Weights of a small GPT-style language model, trained from scratch on English Wikipedia: width 256, a variant of Muon for these matrices.
MLP neurons of a small language model. Each row is named by its layer, matrix (gate and up: input weights) and neuron, and shows model dimensions 128-223. Each number is 200 + 30 x the weight over its row's rms, rounded and kept within 0 to 999. A neuron's up and down rows have the sign that makes its largest values positive.
After each neuron's rows, "fires after" lists the tokens most often just before its 100 highest values on Wikipedia text that the model never trained on; "fires on" lists the tokens most often at its 100 highest values on Wikipedia text that the model never trained on. A number after a token or word is its count.

L5.gate262,215,179,209,206,180,214,168,219,236,166,190,141,216,214,216,207,176,159,214,164,214,255,211,161,232,232,187,223,218,218,227,207,229,173,187,224,214,191,273,195,205,163,144,222,218,168,248,183,157,198,223,175,229,239,233,166,141,274,222,215,196,165,216,199,229,245,196,158,252,246,231,219,186,275,159,197,164,172,216,224,205,192,220,165,200,208,221,210,224,175,170,227,176,215,239,237
L5.up262,207,169,240,189,204,164,139,174,246,182,247,245,167,157,240,197,216,255,163,204,228,232,208,190,186,191,165,223,195,153,163,162,227,206,141,118,167,171,216,163,203,230,245,179,216,205,177,224,178,204,208,194,206,195,235,222,199,207,203,250,226,166,195,210,172,182,221,213,222,169,237,210,185,193,259,181,181,168,223,193,175,221,206,195,191,259,226,187,207,206,194,190,205,153,201,245
fires after: " Z" 21, " R" 21, "W" 10, " E" 9, " J" 4
fires on: "h" 35, "r" 10, "ar" 8, "is" 5

L5.gate295,212,249,214,229,220,190,244,199,269,191,242,244,207,164,202,238,243,239,226,157,204,237,209,248,210,187,215,230,208,183,238,156,190,234,217,256,215,133,153,175,197,160,177,224,214,213,202,200,201,245,244,173,207,234,195,204,189,149,168,186,256,172,220,194,263,173,192,155,218,226,210,184,183,192,210,228,163,260,247,129,208,234,196,242,193,175,203,193,232,209,200,170,168,192,209,227
L5.up295,203,181,239,149,204,186,242,227,200,216,186,218,209,198,150,162,201,186,211,193,231,261,221,240,219,211,201,231,217,128,206,205,179,159,226,138,213,175,171,185,262,173,210,190,203,170,247,254,208,164,239,194,204,200,204,172,193,201,187,184,194,222,249,246,210,191,253,199,174,161,179,191,236,242,246,198,223,247,209,191,164,175,174,253,151,206,202,165,197,146,214,181,167,197,180,247
fires after: "," 18, " w" 10, "7" 10, "3" 6, " 1," 6, "9" 6
fires on: "7" 11, "2" 10, "9" 9, "8" 8, "3" 7, "ro" 7

L5.gate12,198,228,171,179,198,147,118,168,191,244,149,205,194,158,226,224,202,189,218,169,175,218,211,211,205,185,209,201,196,198,213,213,221,217,276,217,218,172,230,226,155,236,172,236,271,169,284,208,185,256,181,169,180,238,188,218,243,171,176,253,213,172,228,216,214,217,225,147,174,185,220,218,207,228,207,220,184,167,190,256,263,215,228,181,224,184,239,224,199,158,143,188,181,237,266,248
L5.up12,223,208,199,176,218,177,193,171,245,195,179,239,207,243,218,210,188,164,243,178,222,198,187,218,162,134,206,250,230,220,197,205,215,201,225,207,108,178,159,173,145,233,213,265,206,242,196,223,215,234,182,179,233,217,173,191,261,214,163,213,198,205,231,193,177,228,203,230,282,162,194,232,174,158,200,241,186,184,239,181,249,223,234,218,125,229,245,205,205,222,188,223,137,221,238,277
fires after: " E" 19, " Le" 12, " vi" 8, " crit" 8, " ed" 7, "\n" 5
fires on: "ic" 29, "st" 13, "ew" 9, "it" 6

L2.gate290,204,215,175,215,227,259,201,236,230,251,210,212,186,250,207,225,256,247,184,156,191,224,180,197,219,189,248,234,200,180,233,211,192,215,181,149,199,210,230,210,214,235,250,118,189,174,232,167,204,293,203,158,175,249,190,137,200,199,196,187,218,255,227,165,237,203,176,210,196,185,245,133,218,206,173,183,208,204,212,257,226,189,235,158,189,257,210,200,221,170,200,154,218,257,161,179
L2.up290,234,218,190,187,185,225,190,203,222,156,220,184,203,253,191,208,193,275,201,188,239,196,175,188,224,162,210,206,196,166,231,194,207,199,169,208,171,196,198,201,190,267,254,105,222,165,241,205,208,246,200,177,177,277,186,180,180,159,194,243,177,227,239,147,228,242,188,230,226,131,252,186,186,244,184,214,203,190,266,206,209,221,201,154,228,230,183,261,234,198,190,140,183,229,187,160
fires after: " the" 34, " his" 7, "'s" 6, " was" 5, " The" 5
fires on: " first" 73, "rom" 14, " last" 7, "%" 6

L5.gate111,203,138,178,243,198,169,198,178,294,173,195,200,228,199,213,142,173,220,148,230,213,210,198,250,200,223,193,192,195,182,146,199,229,212,199,157,208,270,155,195,236,151,185,207,183,235,210,187,133,220,221,240,179,192,228,171,188,182,199,240,133,198,201,170,240,170,137,223,197,194,210,208,212,244,166,216,257,231,203,219,208,184,203,207,153,213,202,286,184,168,203,249,207,187,163,205
L5.up111,185,223,226,212,165,139,219,235,172,232,211,186,200,156,212,233,124,195,184,234,240,196,92,220,224,182,195,179,172,235,159,197,186,212,197,212,207,269,226,230,186,247,257,218,180,169,180,218,211,228,267,207,154,149,218,139,239,212,240,147,193,218,197,239,229,178,217,217,255,198,155,183,156,194,212,185,237,209,173,213,191,201,202,204,250,207,138,252,204,175,179,169,173,175,194,251
fires after: "\n" 21, "–2" 20, " b" 10, "–" 9, "–19" 9, " \"" 5
fires on: "\n" 20, "p" 17, "00" 17, "or" 5, "9" 5, "5" 4

L5.gate88,173,215,204,259,202,155,202,216,188,194,189,211,199,213,183,226,200,179,217,205,199,209,156,171,184,245,172,234,229,125,199,154,197,188,219,197,152,186,172,206,183,218,163,190,222,229,199,236,154,199,140,228,195,147,197,193,208,177,198,142,153,173,174,188,215,228,160,190,201,237,231,205,200,211,256,222,229,227,160,262,205,243,229,251,210,189,213,179,156,143,175,208,223,168,209,202
L5.up88,254,215,144,162,178,167,237,212,137,216,149,222,167,170,204,155,269,224,231,174,161,164,173,254,218,264,216,245,230,181,206,138,202,212,234,130,197,211,120,202,118,173,235,170,231,177,183,178,184,233,223,174,211,165,182,189,247,227,226,244,183,192,161,165,211,229,190,205,176,192,209,249,213,217,220,238,238,187,169,225,195,142,213,186,223,208,180,209,138,147,182,190,174,163,211,167
fires after: "el" 12, "th" 11, "y" 9, "é" 6, " cap" 6, " O" 6
fires on: "t" 81, "let" 11, "ol" 4

L4.gate229,157,213,170,196,224,212,214,227,167,217,192,185,251,170,252,176,141,178,229,188,192,144,227,205,164,219,207,245,185,248,199,191,227,240,225,192,233,240,176,205,194,196,203,238,214,220,240,157,193,198,158,205,204,168,143,213,214,200,185,258,147,201,203,198,201,221,197,215,210,168,203,147,205,194,272,217,216,210,146,219,213,236,167,180,199,196,208,142,233,158,221,201,239,206,222,163
L4.up229,193,213,148,223,241,243,212,165,180,168,171,268,221,173,200,150,183,194,207,195,209,216,274,191,221,160,208,200,195,213,193,191,141,208,167,190,204,241,150,197,219,221,192,181,156,203,218,158,173,215,219,181,241,186,210,254,221,174,202,225,216,258,231,234,267,188,206,229,166,173,176,180,221,182,205,170,203,172,222,198,252,217,118,225,144,233,236,217,199,175,260,212,187,145,202,167
fires after: " O" 17, " pro" 11, " p" 10, " ex" 7, "em" 5, " f" 5
fires on: "per" 61, "aint" 10, "ction" 9, "ment" 8, " water" 6

L5.gate166,218,186,184,211,175,211,239,176,205,240,246,99,176,221,187,228,163,206,234,221,186,226,141,209,211,183,156,196,210,128,244,181,190,173,174,220,133,240,206,262,222,173,225,158,165,154,187,210,190,212,200,208,169,257,198,151,195,223,192,266,173,153,171,228,224,240,198,213,219,201,207,244,193,214,192,148,194,181,180,183,200,149,219,167,189,223,142,192,182,228,185,277,198,180,186,222
L5.up166,167,169,203,180,172,161,182,179,208,176,169,147,231,173,179,238,161,223,233,188,169,225,160,183,223,203,167,245,204,150,216,237,229,165,214,157,184,176,134,188,185,227,201,247,212,184,187,171,202,274,217,223,164,187,194,170,187,193,140,264,161,179,239,212,208,221,190,193,200,214,266,237,201,178,143,183,234,196,179,220,255,188,195,256,238,174,224,202,242,212,249,215,178,178,217,222
fires after: " R" 33, " G" 15, " B" 8, " Z" 5, " n" 5
fires on: "h" 46, "am" 33, " det" 4, "v" 4

L5.gate60,192,203,186,179,208,199,244,248,196,233,231,237,176,170,170,207,158,234,207,215,201,205,213,226,205,220,215,212,262,210,248,173,182,229,152,190,162,209,208,242,250,168,179,162,200,256,176,232,183,241,163,207,198,214,219,144,173,191,170,204,257,175,182,272,240,221,181,207,177,200,190,243,160,228,191,183,169,176,262,168,240,236,202,203,219,207,236,266,169,219,208,173,240,180,157,199
L5.up60,245,203,138,217,200,223,125,190,193,148,197,256,226,190,187,159,176,172,226,199,285,167,199,177,204,164,202,230,227,199,191,178,184,226,215,229,161,137,205,222,285,156,168,178,236,177,231,213,219,201,201,215,155,241,165,187,163,198,214,214,224,198,206,209,204,201,164,232,255,138,211,193,242,228,235,204,210,183,176,222,220,202,207,168,194,188,204,208,187,255,198,123,147,148,165,196
fires after: " h" 27, "al" 9, "h" 8, " H" 7, " L" 5, " st" 5
fires on: "y" 59, "or" 28

L2.gate172,170,220,176,168,215,165,212,182,191,209,200,194,158,173,129,161,121,156,156,232,188,175,181,251,154,233,222,167,173,157,227,179,128,228,224,167,178,212,164,228,216,163,204,179,235,175,161,160,236,235,171,196,197,228,164,222,163,201,251,186,195,223,223,166,184,173,221,179,194,169,174,237,220,183,195,189,131,182,166,215,198,195,173,166,223,168,233,262,222,201,206,181,212,216,189,225
L2.up172,119,193,208,195,245,160,201,156,176,258,196,204,191,187,174,164,149,188,171,209,209,189,160,216,166,216,223,201,173,168,199,152,164,196,194,160,182,197,166,214,212,129,208,150,247,169,170,127,249,237,146,242,215,200,145,217,188,217,214,175,207,230,207,182,185,157,228,161,186,209,153,258,195,213,204,228,143,211,184,195,214,198,211,150,243,130,201,246,194,194,197,158,190,222,155,242
fires after: " sc" 16, " man" 9, "ac" 9, " requ" 6, "am" 5, "qu" 5
fires on: "hed" 28, "ired" 23, "ored" 17, "aged" 16, "ched" 11

L5.gate79,214,259,173,190,228,188,107,234,195,209,281,241,164,212,261,221,248,175,173,200,206,246,221,219,196,223,154,180,193,210,164,223,220,215,205,163,214,158,193,185,205,208,233,202,237,205,180,241,203,216,197,200,132,223,174,205,193,207,230,157,197,207,144,214,164,178,206,180,214,207,172,192,148,145,185,223,187,222,205,215,224,149,210,194,191,259,191,196,225,199,224,194,231,267,231,229
L5.up79,212,281,198,254,148,227,217,163,243,217,223,185,195,191,229,203,127,208,204,183,236,199,214,174,226,162,211,168,231,238,211,195,186,172,162,151,190,238,174,230,171,212,224,185,183,206,176,199,204,188,228,221,236,231,209,177,165,222,208,205,174,215,147,206,179,204,182,204,267,212,205,198,117,230,202,208,284,161,168,247,261,218,212,221,159,178,176,224,176,179,214,194,208,174,208,187
fires after: "p" 21, "k" 16, "ot" 11, "t" 6, " Port" 4
fires on: "ra" 34, "o" 10, "ol" 6, "ov" 5, "ew" 4

L5.gate239,220,163,236,163,242,184,240,170,216,200,206,269,177,171,200,180,189,210,213,201,199,142,182,181,210,190,174,226,177,200,212,198,181,200,250,154,223,231,173,214,182,227,213,163,175,194,254,191,224,204,204,220,219,176,214,167,222,167,190,220,212,223,199,195,183,197,173,148,198,186,157,235,179,159,141,195,202,236,206,170,195,237,191,222,219,172,234,266,229,160,197,139,233,176,245,207
L5.up239,246,213,258,172,235,208,201,217,190,216,159,181,195,192,217,176,215,246,174,177,178,192,199,156,187,227,186,153,212,214,193,221,173,222,231,141,242,191,146,218,215,177,207,156,201,159,207,177,215,223,198,214,218,216,242,217,234,160,198,144,205,212,206,238,174,194,215,251,157,197,189,183,212,188,199,210,170,196,261,169,227,140,166,169,195,227,226,219,187,200,191,223,196,180,197,128
fires after: "," 37, " 4," 8, " 1," 7, "1," 7, "4," 6, " 2," 6
fires on: "1" 16, "7" 16, "9" 15, "3" 12, "0" 10, "6" 8

L2.gate130,195,161,198,189,161,212,210,194,224,202,138,205,186,224,207,210,164,165,174,195,189,200,208,229,292,170,228,196,199,173,191,230,183,212,208,173,209,150,161,224,155,197,213,249,266,167,215,203,210,169,127,235,170,171,210,192,202,191,190,224,203,206,171,263,165,239,170,134,210,221,236,214,193,164,201,211,214,225,262,208,148,199,242,209,254,204,231,213,170,196,192,202,181,215,215,190
L2.up130,202,168,241,221,195,225,227,161,189,227,152,154,178,246,175,200,184,159,157,217,197,203,170,237,263,218,175,205,214,155,215,218,164,181,251,203,203,140,176,271,208,218,197,192,208,197,196,208,207,184,198,181,192,141,216,199,176,173,211,175,194,214,160,187,188,187,194,172,212,265,202,189,171,162,170,188,191,219,209,185,196,180,220,215,262,171,180,179,180,202,173,232,184,203,219,209
fires after: " A" 13, " in" 11, " In" 11, " se" 9, "le" 8, " e" 7
fires on: "ven" 47, "stit" 23, "min" 21, " most" 9

L5.gate282,220,183,197,169,164,237,190,240,168,151,253,260,254,158,226,236,193,191,235,262,201,219,169,237,259,168,172,204,224,154,162,156,200,227,210,239,155,169,199,192,186,216,181,174,228,168,154,173,163,201,206,234,180,210,187,181,198,220,245,191,218,240,236,218,228,259,245,155,168,198,194,233,235,142,239,215,176,194,189,170,236,229,183,202,242,220,149,220,239,199,214,223,190,164,180,203
L5.up282,181,175,164,193,161,183,181,202,202,206,145,205,197,196,171,278,188,197,237,242,256,183,181,240,196,182,156,206,258,207,181,174,186,150,228,195,241,207,242,161,181,182,188,177,208,233,152,157,203,149,219,242,237,137,185,209,124,184,222,188,180,167,183,230,241,202,258,221,182,249,198,197,201,224,232,207,190,148,178,191,214,190,208,222,158,149,212,177,183,164,194,207,198,226,139,188
fires after: " B" 23, " b" 19, " R" 13, " D" 13, " S" 10, "R" 5
fires on: "att" 25, "C" 15, "." 9, "ase" 8, "i" 6